config.toml
n_head = 3
norm = "rmsnorm"
norm_eps = 1e-05
positions = "rope"
rope_base = 10000.0
rope_fraction = 1.0
parallel_block = false
init_std_o = 0.0
init_std_down = 0.0
grad_clip = 0.5
warmup_steps = 281
schedule = "wsd"
decay_shape = "linear"
batch_tokens = 65536
MLP neurons of a small language model. Each row is named by its layer, matrix (gate and up: input weights) and neuron, and shows model dimensions 0-191. Each number is 128 + 32 x the weight over its row's rms, rounded and kept within 0 to 255. Numbers have three digits each. A neuron's up and down rows have the sign that makes its largest values positive.
After each neuron's rows, "fires on" lists the tokens most often at its 100 highest values on Wikipedia text that the model never trained on.

L3.gate441:153124213118133183145140168117100134128098144137149129091077093119166128085083071128126148148146117171166105162096140157090139127170155144134088109118137119145084163135120061112121158134164072147091134149115105138102196120118051104091161117150119091077122080218168130148047197133076074148098135081160099101165123135156142175109148104137167091115107135104166168141126117155088105086093136134089077167133165131144094121105141063085119162124158156153136090162133111138138088140195120106159128172137140197129091184098141104157174170123115133100128111190146088139121176137142191131
L3.up441:138136131143092208113153138106142128077152180129120137149102128082142152128145102156175134167196153181123078152104125141146089095145089122112135113145098107122104175130136088096145133127140062188147172058140144151119132155147081190126110187098148135088170116155130129128084128138094129081085154085133134089138097140173109155083081173115154082123076144055184169048159073149078115105094203095143141125097158164102128095162196126141137143120120169156209103166131108160124095130167100101131126154120092124175069107113139106141122155136136104146086072146104173114138125137090194111
fires on: " |", ";", ".", "===", " ===", "=="

L8.gate238:207149206091117123107083136121137095120139109114118106167134148123111139104184154072093077147145115179112122129099144130161085144137111117171140168087098097098127118134124128154133127112088137181118105151218167095077161112172111147157128065135130106158123086109136096113132085153074141157155126184130079106139179117175191085161105101071087121155065124139106111111121175124130119151153095109112124198148078144097142142103151113132079122097122115116156134111081084033154132128157125206123154109161140176100103138126150118156109146188142151129061115128100214118127141099071145193
L8.up238:153168182059109165109135186089083120120117201090158125119103160109172150114088164132154122123156079131148156112148178109147144134132127183152135104132129088111180111152128105150090140115123146132099116144101172121120138130145123122150125104139167133120126134140122143174113110157113135140113107132104035078087125117053092096110104104083038144159151091109228157123157128077170198114170117090067137164156095100175148066162106125138106122175127112090067171173139120109104154123139127060104140143199118097158140156144081156169129189153142135131117136142051158151114118185135164101
fires on: "r", " Ar", " each", "gr", " no"

L2.gate189:151102187120089137171158114154159128114152123149172180143115091169134141158093196111129090094111150159151178111162174157127156146118142139145122088149108218084107118158103082141117085146127153135166091168156113131060200113122119101138160094118151199123147138124188142157087155098158085149168089102096187175102148065135163164119142099122146165125093076191125106119101144137148180082088141090108126091111114173174173187168092112139056108107140154090158153116119126127133138115175105136139107154155100119126210182127087086137100077114155107119129091088201133144135117099123084132
L2.up189:142121165109087116203146135172147171154137143146152177117122109145115072148101154102109099122122139172167142098194149109176129120124121107142153126187067214150126098166132033119118063105169161135158131136154110106062171161098144161171119149161126116130171128124127175188138101118164083120201136040109167164106187091119120109065141151168114173103098094169155122137108104140143113093129099161130137122126155144148183128173139126122106110094052186125150125050119152129101096133113103107114121128161055113150159135185131145173106127191117132123140127083162114133153126089117080133
fires on: "ay", "\n", "ack"

L3.gate90:161100162082127140143131155102133090163069105072191142156091137091103098191122165152086115143103078159066106097149085226075092069119129140088186086108153124111128174097057107098122106123085132115133086145107115069125150110145084131146102095143167116190179084125142134156100139133127149122158121115111091094108103085141170107076134122107088106112159112117181116107093109117107186103168129092084097088109133126129116130179137136071152180091170101101122080098107161144146115119166144097114128170117146157122147170113113119137086123202135159075165118102144186126197105136062157124
L3.up90:166130116070116123144159191102138132177101167110136081138044148111117152112107104140170122158116060123081112176140094184123156087160141146117113110109139141169140115058104146148155139060108086075161156120118124162124118139107135134100130138131144167153110123196150145109105119090123123156159148136132156096130078175153135074082129086152118154162116063028162211128166163140140180155159175091156081110145127114087149072144183069109162160114136174099187084099136090100162129099134123143109140156110178091085169113064131067118133153138109098129092149136115133140184083143123099121
fires on: " and", " &"

L11.gate101:132197108145142132041121142134114098160132154131117176138141155099122143039122155136128182130104115121150127140150146186161128083197103164192048120133158167174147144163159182149164080121114144131148146107100125081161183101170152115135139084084126098063045094124106148119132103141116140117130091109152087101123142098140158133150159140120192156128043117148150100103120164181100152149149109153114115130128164102141179161139115101137146058135166150143113186137171134163113104146104122146150102091136135156163114119092168129203186151126183186170094134099127155172189082128147130173
L11.up101:136104109125133178100121154122134126135152166096155124101143153169125172087132147101118086105090130154116168102077146156131127050109158169171199097110158116129131158144104153128151114125025094138136122131202150127120140132114109062155106147150085144129178138125140055191070114156138186087149134079166161123093158133095140064139133085150102106067083191105132165120120108171103162142200079147129086138120140120160110107226136100125125113177121128161105160113095130193148162077104147122110071162147143186099091126129124176159145097103176155147151117070113125104157125168121152154
fires on: ",", " of", "\n", "."

L8.gate396:103159135099155124090132072126163156148078178125114096140120055139156127075088146176123150073129102128137140099104140189105045097156095062175137112115176096129132148135107123167115146137130148119108184098119134130130093062160159125108142143128188151148114180115169193112135111187094113132153159084177137092134040131140121129092090099120096120181073204119069135114158101182110141152110146098058141126127109114118159124062114128109070124106135110110145126090119115132110128124116097140103110163147116163142134107084129077067129133189097150107142062074182175118157133097084072118
L8.up396:140106073092106083153161106096094153120072043090058150119138113123105103121170103138111158109119086126177121154092154146137143162189120173206124155099126124121140088150130129121123179164082183098087171148183120192104116102120112105101123138156123084201084178155138099144183179139155123121152151146159092091130173099137103140092175136101129109151140142101096172083134158127130087200167119135058121129112113130166137112138096142088059142063155107127115150171118156098187104138128153120157121140131062148120156083163124165074066076156134172143140140105151090196115140113120132158
fires on: " on", "On", " On", "born", " –"

L12.gate465:198123135108121162098163119135177178178117127083119151150118076128145106180125105114117166067136078058134202089089172116115138108124135173159110101029136127143109082129107143123091200091140122124123098137136124090110212161099088148109123110048142072105112141151172149185143123151113093114123111155147122057109090110148156095112141128077141094128135132162108111122079154182146141074091147081118144192120148132171117111094103140094127123081146147148144092132201118117095177108117125189130160158091097119120116129096170104172119148085160086157103087116078126171109107189136106131
L12.up465:167078162210146112094097113098108142154145198096072181128122136139104152141122131149167085130160158151120139106131084141127130129128164124114126166113131165112124103083128173103153084113141118140139106103162071074128093193072133151075108109120087132106072153127098147106137099108180087168119116131144189126151121128089146141135125117115081122136161159173139107133154113180070119120082162058191130157159139122169067064126103129127079132128123143217112128151111144060061130162152192169109147105108107185112188102134103086122136121053091081087144120192083123118168088117147127128
fires on: "0", "2", "5", "4", "9", "7"

L8.gate79:149135102081102094104157165073157127167138088124117133108152204110140097122108118130061124202148098076127124112094125180185132139225071115151187138081153084140146167164129108127166151146168117075129159102169128130062121133145099203119065117069171143178072042125155140114118098118136109192128122171152119150115178163102132137082131131141090108132108112138090097120126102084134139105114155106161158100130138128090139148138115127163135173159139151073178117144102197112130118128163129122101160137135136194176190200117126127153106149115131142174161142079149072146118091138158107121
L8.up79:157214080178124110107110139155154098129070087141078048133113107136129095149157113143129151118102125153117116160116098093121083109090112117176170160070133109140133162148109131086184157199085114184140065160171096087150130132180112118114102116149168106146155052151096068113160125086137105127163124080158172126072089121085110167162099168122078107102131124207161143143176136144069167097158148142146120099091115108074133115119043077098116152082117138137092143123122137158136108134099166125091155119164179136167121147075110116067113126166103112132110165131139110149142140132138105209
fires on: " and", " &", " or", " than"

L8.gate450:110135138113100088099078112127161133132131130108135107110098141142123178139186138128116169063128114116141135088102146067115135123157115150090159108093143155147139141162126176145137102124074092119127147144145164097074174094093109125149099141110214148194135132179187162138072117164127135125065135159091102152111094103194124128106080119063170124179148138157128036109108185094203164157055103107121128149126088152115073154102070180162124143166124206172123134111148158072104137126086073119155144144140124178189160167138115089125157097114092137151087066101149113119133131109167120137
L8.up450:131151150110082146106163067120155117063098161090108137096110134145100087136076049119104140155127085114115141145073061107116173133151169108125147163118112150175176161098166093128214155164173153175126161180129058123109126135132124087148141126091129133121100187145122151163086150134088099135117149139085098084102129136168116177195098140087147135113129104151158140122124150101124129183136150133168105111099118130120175122176105103107123133127117118147171161131176129130100105121083156180167117178169098146147118223108133139123130070088189148164154087131161184055142111142205196108
fires on: " more", "ly", "ally", " very", " rather", " dark"

L8.gate179:113146159167105076156183105126122113117187095140158156082139191145105156088183163200134137169151104146167111117142118070079142138138094188122100106135101145163087098132104129158126075176142098120132166130122206105110131153103105132153154110099135090129194097157162114110179096150158093084076126097152157124152119082155119212096127141162119105163182139070127034113119182147135127100064134075082098182148123131170166132109114122151108100107185119113119130150112085126150143054165132173136125118117147106113111161162103130096176130099129125134114071067172124076175155092127131117
L8.up179:150134143103118134133126155093135131113143151122139154112095136072119123144092155174144074142170135141132094169093134156111100181113080130137135107065148135149151131148110112087133146087066123166102108099138136159111151126121164205144067109152151176072100127142113093105064122193161098151086134179083080123177120149211081067130138155143066078141125109105087127073101077186173136159116161110120077097142128150145191145147107138102166126170135100090071160175124149116085176153200094167101086144133166174069102175101114114148157119077138145133088094089163161127130104149082091119
fires on: "2", " Japanese", "1", "ian", " American"

L3.gate147:085158098100134079164084129202092084148133108124131094164157175133155105137103142134079169102129107109128177158118072077113102126160132147179141074099166121117153093196099088169143100136127196102161112147118127092137173108169080127089234177139155098165130082102140083160145097107150102106070093077141116145131108073126100113126177124088157161147122138165133128129152112152089139137171149022167089148112172117166093156111117149156114119138103076152129162146152154146105079150122132124107161140130148170143115132100119093130209126170065120065172134115099168073140121100144132117
L3.up147:099112117115104167053143132139157108153091153136104122090166163120132097125175097110098162107180155120099133104124120191141177084119152122131182104138127147095096104087085199117161116128114139166109054142108131099093180113111148148112137103085140093135096145094127138092125122091058152082150116110107106169174125117101063110166097098074148109141213136134132136143119155115099153099150130124140174127110158071078128102141136132156163148069097096124099149142119127139170096110100103107120133079153089127072206170165078161145117047158192090124057165151106134078144098162166127212
fires on: "ly", "ally", "ically", "ible", "ually", "ely"

L7.gate10:143192161093142087102215165107185117100141106092097112188069174130164135156156171163120172140091137227174099130096120121142166110135100082131163128099064136162183075160132150076082141104125084097156080154167113154165148101113160138157119139096122124137143129187139148143095111117146114126118143110151069139113149133157114142164112144085103115091123124167180138104119169158170166131115162055094146123123068185116131117142146117161096130160135158115139152202182160133139077091128124132089096144146151090138115164109152070123188039111094081082120139077127129122130123105145095153
L7.up10:140175128154137116134130088104156139094181050113126112157095117123161169117138193117114159121111127178193111150108155146077122167037136081127112148133101059118082088166076121120097155155063168120136109127154138090204142090122114163107130076115143104163159116154090117157139129137153093158142123134149109078163112127102213090184119134114165107139141144114164140140145109092137140106119119160071184149174152207087103176148114126136111173142149086136149149156176191170143149115159113175132082168158127163079131161048157137151140131110138125176114154091124189140049126130127119109
fires on: " A", " C"

L8.gate309:097100142097174137060124138088183130160147107151144146139135155146154125154187194190148151074152191088089163108113135183068142115140142186164119104039129097103103090166137168141140138084156108128137113136162158140102157113066086142070126115083133124059108151168183137129115078109152155173087120142162078094116144123101108143111110118124107116210130168177190153132078131154099164065120173084124093156158158102137175123095151085135117117026161108147129143150137141127133139146121153118100139192113147148110127146124093099172186109077115106127103145103160132081092141117105118117
L8.up309:132106105138184130083102122104114138211164139140130170116119107124086104111102117137107100081111158116163110130092134205126112103208147141147117129114071151092153164109157145151154122101120140099153151171110086136107126089121095123105099104166126169076076116145110067168130135175110052115074137135119144104167125100113097162155109092072154134091114076113136150136097168116103143111131157151138099213108104092143176139097104160127136121112198106186094070090116139105069142084227075110106136136113089108125148112143126110126115129080090112183151164160087088115078165094079047151
fires on: "0", "7", "3", "9", "1", "2"

L3.gate317:179113122090163093137088098104087132143145156129109109140096154116146118100177129196062147175090166115109134114088131161147092069109113118157102127184123082081133184176117145150177143136120137132121139142107124143073114121114212103139120140103150142144143140121162097126122113163125164060130097194098125114106107075139160144223148122122116156140125128100112099120080142147146151134092084114164094145126099134078201066129065101041084150122183178140141166099155132112109120126127119090089069075145137184146147162184109084113124103159138108222157174095136140162128151142104111082
L3.up317:144138119096138086139073097112141122119110119134154111102123130125115100098146106115177109109108147106123076171067092156150125101132088085122061140162111130118176091131113132110188099110197158157163180193162089105155140092100144087194134058081100123161178190097165096107113091102114110083131135102075140101057080118115164160131141108142139172177104149132134060171131080153127161101085080145104078102104126145092120128130142110064150142131144155144145209129123146114163122148126129105108072067101147184179145121116127115115124125173141118157171171119154180176141133075060098065
fires on: " -", " –", "s", "+", "rom"

L11.gate329:113163100147164074121121135122113151165144162100144151093125048126143127130145142162111138135193126162136129196096127136104162072160089163113107119093103096193081144129210158116088149089098094082133148097148177080110163130118054114107087097107086118147125147102208089155111143123058131124102115147118142098107106093181142188105091157102162111172083142146167115132068088180147078090084066141124147120104129184138136074140120062104128151110123192197080117133114160155105110138155140111118130055152107117150107151168114129126156094150127081107087075101114082136164125143151152117
L11.up329:109103175112166121041106119176088090105140070165141067168149113075136214211126143095165140109066115153142124040108167128117108160129128097122120081126112178143120110130110166100127125162142102106102145116177125075138151133133175168106102158120118110080118121167096117073182119117105092092087134150088077157129129117131119127173154155176074079110093123149144126126141089144096148113084111164118128168147144134176150123175122138171086131120182139159171090119102140115072136093128111180145173128080089119107140161132128203161139114114171164121155129071163171153112057090115136184
fires on: "\n", "."

L11.gate100:093135074148111143116131141100159158093115092128135088117083101122117127081153141126128156110158145094199120151083130081115142108140042147139116133117189191118129123135119104126080099126149117136152190089131161125064099133087077175166099127123164160208118155118147105125107131189055105145074081031120120174134138100132088105128071164088186139125118119108164153163124129177128114106160137146112121125115137165107117240129096144094141089150097165153134131084138133128129080055165145124108144156101142165154082187143076119123105108073177134129084096129070167131118138140130096161
L11.up100:094159156154224163122199175137161134108161139139173124155092116096149223158132126147140083104093138168125179103122131130100138146177133137132084122194094132136129125126082143070113116119138054176100141127091128198095107131121096146074080137078127129143103103131125128135113129077085049152132135092120076091194118156149123125137132126137105114158092097129122134073173110171158129115114121061087092136141141102135097125097099074120132134172122161103135148117142127142116092089183085139176062108154156151127128075095120133114127116060149175169158108163113165140088067081069167156
fires on: "."

L12.gate379:178143106123110130060118089131135138102149063151111137089134103103141107110125147145192099169155092176073112158081196139110161157156050118119094101096104134097132166186159136148141108122104117085086160146145111087074194165100122116122096171044140096169126100137144118154128111106075098125050096152062126091120141078135086133135154167094145093142119085167143072093171181140116116068111143153134119138128112134176134127147059101095160129100111119137150130078108185128152162150150102123140157174090176171074164206128135127144113134069106148108115118108130128192145123074129143147
L12.up379:141141151121166075147173064094135139062142131166072141095129117081107072137162163122182104121100104157164148153085154107131112139116097111149076115161121070092209136132148155122144135085107125110126097113136135133084117114143146166111116114067132124144149128114120078160114172077054155147063081071091195121080137095113151147145094125088131082140112051150160047108157108158194121123109118167120104131124135187156159109132073084089143130088156121119102107111176155146148126114194125065117125098158129183108135138137100100179124107103071072140100119104100104077110106148072145156
fires on: ".", " ", " ="

L3.gate379:101069173134123175150111079097176114131089106138118150175110135094152107124154106109132158107150080137092130113121134124124147108102120123131142121111097111081128095098138148064100130180048083125107090119204121163152112141156091164144110136144117072120126088100159192090074175106049161171149112135064140089147110116159136132128112136145102083104151156158113087106151117166171144126151175085106110098146123169108166144080131120119110139132088127147120116180063182056162092160163152186129117135144184165076095100096158086150073054119102115044111119190121150104122067155148106125
L3.up379:148123095122187149141162150137145134115132215146146107128112183159078154120175159129151143104141141070168127135077072128168100119127139112109179168143097224070126121136146123163132111100136073065149116159109115136087122099147093083140134096111110145122129118146138144165143100137083163145172093168125135077091051148117145125151129138109125130148151087061128123129187103089152179163153133119108120133184086135145152161148111078119107104158111163096101152103057117057072097057127142056140105153150198151109096109156158154151160151139135053115123151047113140120096073142157100111
fires on: "qu", "W", "R", "r", "gr", " November"

L4.gate289:147148130149118123118164144117150115148152091120141146113166171150163227120172163138061118096180129124178141104131132140139160182183074110133109093105158118117115098105058148181121091153127150136178124087141131103102144125147087190129139128121194110144157167098157110117131135134141133106157169129167089113135129097113136133149106070054134114100089152139146110096077139126071165103111141097086142094109108203068192161110100094153085155126149108137151152121168123102197117111176130104108143128140136211169158152113118053157118112128106098087116064148138168133113081105195051068
L4.up289:130074152169124145089176146167110125166137097146094110128162213160067160157132122142105136073141160114134112087153099150150134179119127081105130145168148129090153059063100114105123051149141207156093088113078133092150124164163124177153136162135163202122171157097099124127128179168153106096146132141127108173142117077096134108112125124098136150062111135139134092113100099092092110139132058120095156060105152170084136115117098143178145182177136077135151112075137163103176100109140115088114143135145112104143152100143088110171132130201122121112138092164070199134135082081172101138
fires on: " up", " top", " east", " back"

L3.gate299:148120124106109066103179146107159112134177096152108152135126113184078154150151189134134137143240169173085115136143154197124099080118041168177140119190077110156105122133124123128197157127154150119172136111141099096121123159101136155114185121119147121116125115111172158092108126093167118151146119122140114124177122111090130199100144088113094139129038142126133111146124120127106154094139161118139078119105132188090109201061147079182101121093165114131137150115074166107121129145185146092177101109155090168129183122162108059175131113116157121119135126154142115085142075154117091081
L3.up299:149137141156102155087150106135091141072109126125193142163118093095114127119108202119106166146140151155087066150060141127153187132140151134162118122098163102074149140117151031147188121153138135126099101117119137187108128120159153192192156182121172107135127130178107129063091144164168096134110153129153123115126144122130140142101100164133133136126121102132132108156147152115153091101068122084122063173145153086158165120064103163088095156111153150149152112097176110109191135077182137121081127177129131130124139072115094171200051177111120114088123086118065140120084100161088114185
fires on: "3", "1", "ap", "off", "alf", "up"

L3.gate274:137107101110126085115152094112101072121078113136114097129080127090101137126147109107066176135098194143155174125070136138106098153131083084105136078122146095135150128116128091166136154174116135074102113112086096158105103079092167089160166163110146090124060164116167128106194130144166116126128093130176083136108158114139093130157087101079175165187135163085116105131064130101127138150134174162065166121096145141113200098106130116129069159069150106063104139173196133109099082173154150153129114118109105168116153119168131152143125125124130089066126040062188128144111121162117138081
L3.up274:205098104082176118117098115161116096117065157086161191124128084137188137080137095121139144156131135142220147136088098081132108117122119109165162059100115097112147159135068139102110119165070138106134183172108104099108115068131178063150123177135148138096154150132148144175181086179122113125142069170075093156153135122119115060102139085122154152177140135134143083161175115133110154146115111117122114115101150189168160095119133160068133160078128197109160153103128104148111156160162071106127085107125129147096077135166172146080124111181151113164188116069115099124138152129131121128
fires on: " (", " –", " on", "\n", "born", " -"

L10.gate11:140143130077096084073127127060169093137131078094090083092121121130098180136189165108076094084148127110139125158140092085105056063130063140084164169075154139082130125103137151135122125146080111147125105083122146148114104114069131153152146119106130149158138128126161125096097125109122141139112106181131137129120140091159120106183139094168183165114183150143102167094158151140165186118118143077098136152175122133143141116113119120168102104169139175118126103191145142078124123141168137163087120085152192170125150176137175071108152126135110114094082206064123113154059125165207063137
L10.up11:154126168175176088150144198130153117198129142146087176085141110196141119150137132129093181075135105147126148139134113171062150190114132069087068138137103133174096131098138141142135141070127127122127085101199145103131160132102144165149175084164137112162107115047111127222093119122081079134119125074134124116109122166148163135082143087133128048152161114107131130113148122104120114132100135158119143084085192161112145125134062123171107087119104105137114148170192161161072129086172153193140132090169126104106114133061109155120114088127102142118120130122071169170148147138144135178
fires on: " E", " Le", " A", " Re", "he", "ro"

L2.gate180:111105149136160139144094123101143127203162094105083155146127104129094096124136212074139121118105162101135149146127118138151109119131155144117073126129087153134128150203173142138079146122043111111180196129106089114151128130066106137140144118144191084128150152195091144124113114093167086151170075166103166144146110101140146106132140126087142130110157146098069077109123093098080102039145142118165067067161135135144156166139177166111131118112157100125100154162096094131216152083110138132148130091086114168135118121052199110093098130114156146097102203145135130120166087073138144117
L2.up180:138061113099162099098132115135134110102134119141092103103101132142153105099140144104200065150100198131105057178048102115121182147152124106125104033098092127151132080112212130201121109106083159105124116120111161139106114176135196127119179106167182124118129173136105176099118132123134110159144099135155097113085084169082158147145107138083099170155159123117115105106136160135140139121163111125195150144138159124102115160124074070124121105133080158075116172143117085137173147117049117124192104107125073124105159129117159135126142044182132115100174136132129165164076125115156163111
fires on: ".", " is", " did", " was", " does"

L12.gate468:094167183126109126157144090128116119169123128084182108117146148162137103127150191176050135172149144175124107138100088183153113130180123115110119142144070137121117188172136136099153085173125082119103149146130132075115106117128125091151111181111161137112144085136149034142071136135132112100036187131132116148169141125139155162126056084128066066131173179089095098165142106144128184121073101099124147153123128168088135158108077132144058086200142128124057106144052129106145118142132110120138076110136193105127115152172150156155136137128136137134079148111144148167134144180100131138
L12.up468:122153207124138087134141159145112137148125120158164116106101090131110120128076166120146118147101133101170081195115119082133157147087153106123089101093109166225113165150124146097088129134101115148136150124154044133034085119145157109167164161114125111178110140096136066129100164155139104051119143103150141119129050129126142105121172163117142121162130135153143117108157087187155144131086106069088142140146082142093154158131065125081175202140195122145126123111094173147130164095083150104087137120123123149075184129133130085167168162129182177131154133068158196114102124094113104137
fires on: "1", " M", "2", "6", "4", "3"

L2.gate220:127184129103147138132148103154149111176104146115189150113113132094088150091142187175152161137090076141167130109170176164125179132153097144142207161119103122110094165109107152134119132092182142087106122181106124095165179129097171107091148063157119159128086162169118093125079157076114168141119137150132134136121109127111175092143149096116106101090103100188144074099167178136106174121146153074088128038127126118146174202171089133168156122137180067122151111088098117094122106128095089102136112067145088161180094182173132128149167081153159135156114150085115095182132153115086135094
L2.up220:172117148149187164113080104119092117161168181099164108145188171124139133123086159174142093131148126107155154081175089157111174108191134147107172084161154149145110117173032102099138153131161069170079116153108153063194159127130136130201122121118095106132189097151150096188164159162118100108097146134098135155181168161158134109063113197143147138122124100128052142135133167127131133091158100144136102125161119164098132098087115166082122126115060127166102156148133139149115085159147149140128094143132143172098090106128188155072054154145107165109128150090135128089125092133148117082
fires on: "\n", " of", " Brook"

L10.gate367:147122164128155097078139139134101146147094142134145066130110117094195121053068104127110160119154134115171167141066130136128121187160103161135142138090112131140135185092144083135146118151120122078106128085135149075110075051135087138098166154171133087128093171099124074168137121126105103149080145113166145151121103099122063086165060127025147066163150094104126100105070165127176160140045106114101113139133120165143136119111161125110117130097152156168067154112170132084104178142108111121128093111130145173107127179122095142186089071161128078127182142126110162140156111095079150103
L10.up367:091184133121202106111159110095108148098159128102100116167078090098168173094172144143149174151075164116126102138122162146137139113190143127134117153152083148123120115134142119141150096163082098097114133015121103143106096157143187118125123103132208171178066161121134142164105098132140113178120080124161102168149130138116096113072124149133108103136158118084153109144105143142155105144146147175083096137197194100110140167134149145155115152104153143116102055107129134159184111073134161175166096122085096101135180141120124108183154093147116143142178179150139105065103071123069069069
fires on: ".", ").", " ISBN", " code"

L2.gate124:116187145085160125173124134120111102099186122160117124131073188134093150112085174164094137133127151132088099129129156091146162106086084112120136128096027092124131100083194135101082093037085118080139113124105174208144135171119148132134110102152174123146114148143191138103105122167115153164151162130120138108174114120139150112109095093148140082085136140130095122104117064102149185131153156100179220122153117092080164169086147142132118128094147149106118137136065094056152122116094090123197182120154122133163159138062098087135149098125132121144142191150129070104118116090140127110
L2.up124:153121135124169078117114138151109104157172130120085144115130097119131109126118104132132084139119196082141120104119088099101088130133087150155087120157063082132130062111181128123068124135094147119147175145140154156185036149130179147094130139128159112120127116062149200089174113111161112165089149099117143106212145110145146113050129070177164047159100147105045092128115112093152141137155090123122164116109131150080135133115161116098106143165155131133068147104126118091118118120089119094154194078166133115117179178168133068138099087124133112146142116181108114099104073081174162085
fires on: "==", " is", " was", " ="

L3.gate133:170195100049131116075112121115164127126130134119156119106101172119158131176188159121164127164091137072108106104137151154146094076148100115185153122107165134142109112135122131110151179092153108036157113129153126068136140120137163141140099094196088188131161113136134130139211119073122185113144139118119129139085124123120193118078119118151103144157092151144119082141128110081166177200110120079159108097159190178117191156097111125113131119131169136100107154115110167032113148095149159094144121141099146166091128162119090121140111146147144131156155150101150162139210139084145046091
L3.up133:131177078119157120146161128126205106160104099124097102136127059140117130133139081138128094152156092144105127136101134141137131120114115145132172124171126104181120188124113137107211192160160094101121134128125122148197137105104119107105100118205094134138215118101104177096126164172151146150146148133103172102114163102130129154017122101131145106161126171154185111178114174102119147154172164115120146170107100100135135096109089108122195092118097175107177105169191155125140141115179165153097153126089115066115136119105098124059127109133119169101182153102167179125143126141065057180
fires on: " and", "ch", " &", " also", "t", " or"

L3.gate319:114097144137115088147064129115129103186086126126136146069145112099131105065100152112097138112068183095054173112069125115154155135110136174120060083130133083108096110081130106147122178152111114134166095164125122155115074118150109113078141103092171112139063094110167139069187100135094137167140113112142144095105156129160126071144056076122147092148142128121151125139101077139168190056088128094103079155128148115087141128141139126136093141113089127114145136137110141121191130124124130180126177127152082154123218138122175053149081122074150116111151119088085101116078201113095149139
L3.up319:148078075119154097099099098161160144160116179147160118147118092164105163143112172086105123117140179118096151158126147141132069114110137166134052122142186113096138128127119087121187243160175157137144204143081100175111128115088096115089245171107133094147160088139120138130173094174165084135130120147121154083170149098174134056127114096108130104099130129142167125133105180114121112137121153149109074136137098125109132144081132151101147150069125116132126189123148135108147100137180092154115170118133084139146181109099119095128116189091135151089201114115185174179102139135099132144
fires on: "p", "7", "3", "udd", "ag"

L3.gate199:095115196082152103126176138113119136170145164143072075107114104099095142117073134163074107163103168188129124121177137148093120132128175112138135147146119106198141158139149086198085161151144116091194077116115122110091074141117177131067092135157157122162122178139145213119128090154098122131182108123162100090097184143134125153163128052127170093125077157091090131082108126131145169127153147184140173160100132118080187153098123097112101148170168118081138130132070106139098090132193168140156142108145104190106129127171139092138114071097093173157161113085140081130123149113124118087
L3.up199:102127153104153197078117104123154100112049145111100162140185119063135064086106113080127154129135141082158152126111135150123104153121097075119136119085087139093109118148085148140114117130090127164063115171124103061106095112149097085110124135112133063151153153087138088126159085205124116198120127180096169143158120106103159080103116117102113114185161101117119125131091121092167117151120108119123141099152114146109163168117105185082131132076107160095084184115104147097103178102192138106140088109164158120092071135151095164113075091211181169117128108166114163193092102174111157147
fires on: " on", " in", " /", "aged", "born", "On"

L3.gate269:140167131135139121146097140129194131124162127128203093118130083135129148121108172105122103123179140145115118144101068162154118163148133149200148186114150179122173111114155103131141059095192085109188129116081140117144152160151131142149114159113113138137110198122150136075107120106165184132096168140159067139124148160161179117060100113156090127094070094123112143111082110116120160109126164132143128090164128130101143161142144074142066106110103103105167120063118055067129146132124226107099087168065160178138182114102139108137151172107101111131120130028134108102137082167160113137
L3.up269:167138151138164160045149137119141113095071135100110111136105145043100182143130157142108111239126052160115158076136156109170148176168113120100205116152156133129126184115175140132173120063129122088134067134103098182116136161168096159123079083147125140109096150109110100153141160114160098171157163125193102146100161155151120119132087108125112095114176089113089197143105170106136119139146141077151154144117088113098127134177162058149136138079120131164131091141132094090146160106118204157107148196073121143090161121115165146135110123115167146156153150094108157116144150164095100113
fires on: " and", " of", " &"

L12.gate166:135195105148114137165119102133066140085147102124160165060153100140119069119211094110103172101161140135095086139149173134160128152135142164123127030071121081176119173114096105123150153179160169187176116180165111080084141104136127107096140117120117066107175154138139087193087151143145114095142095111126159111182109110164082120155148101120124158146142142095120085085143139055098098132152062107147087158118101118111137089149069110123108114161125086136143147102153145134121114070100113141118119186171231160157154151130122136093158142135108102134133163180094151086142123129153176106
L12.up166:144126137162080129120124037112134164126138103140115122088216214142128067108137144223142111179172143169114140102092085115143120124164176144078095118112133131134137154160117141104193161134113130115144098193138141100115147159124133158141149112098150105203127195184140150149155116137110154132061157113114134111136156113125116114156109136049170162079150127111177183119126094122143199176101129130151108096140169159162182149108125158082123135114151148100138153144111213120183096130030176137151107142133124119134048161145131104099133104151153130084111146149082136146129117117155143161
fires on: "ly", " more", "ally", " most", " very", "ically"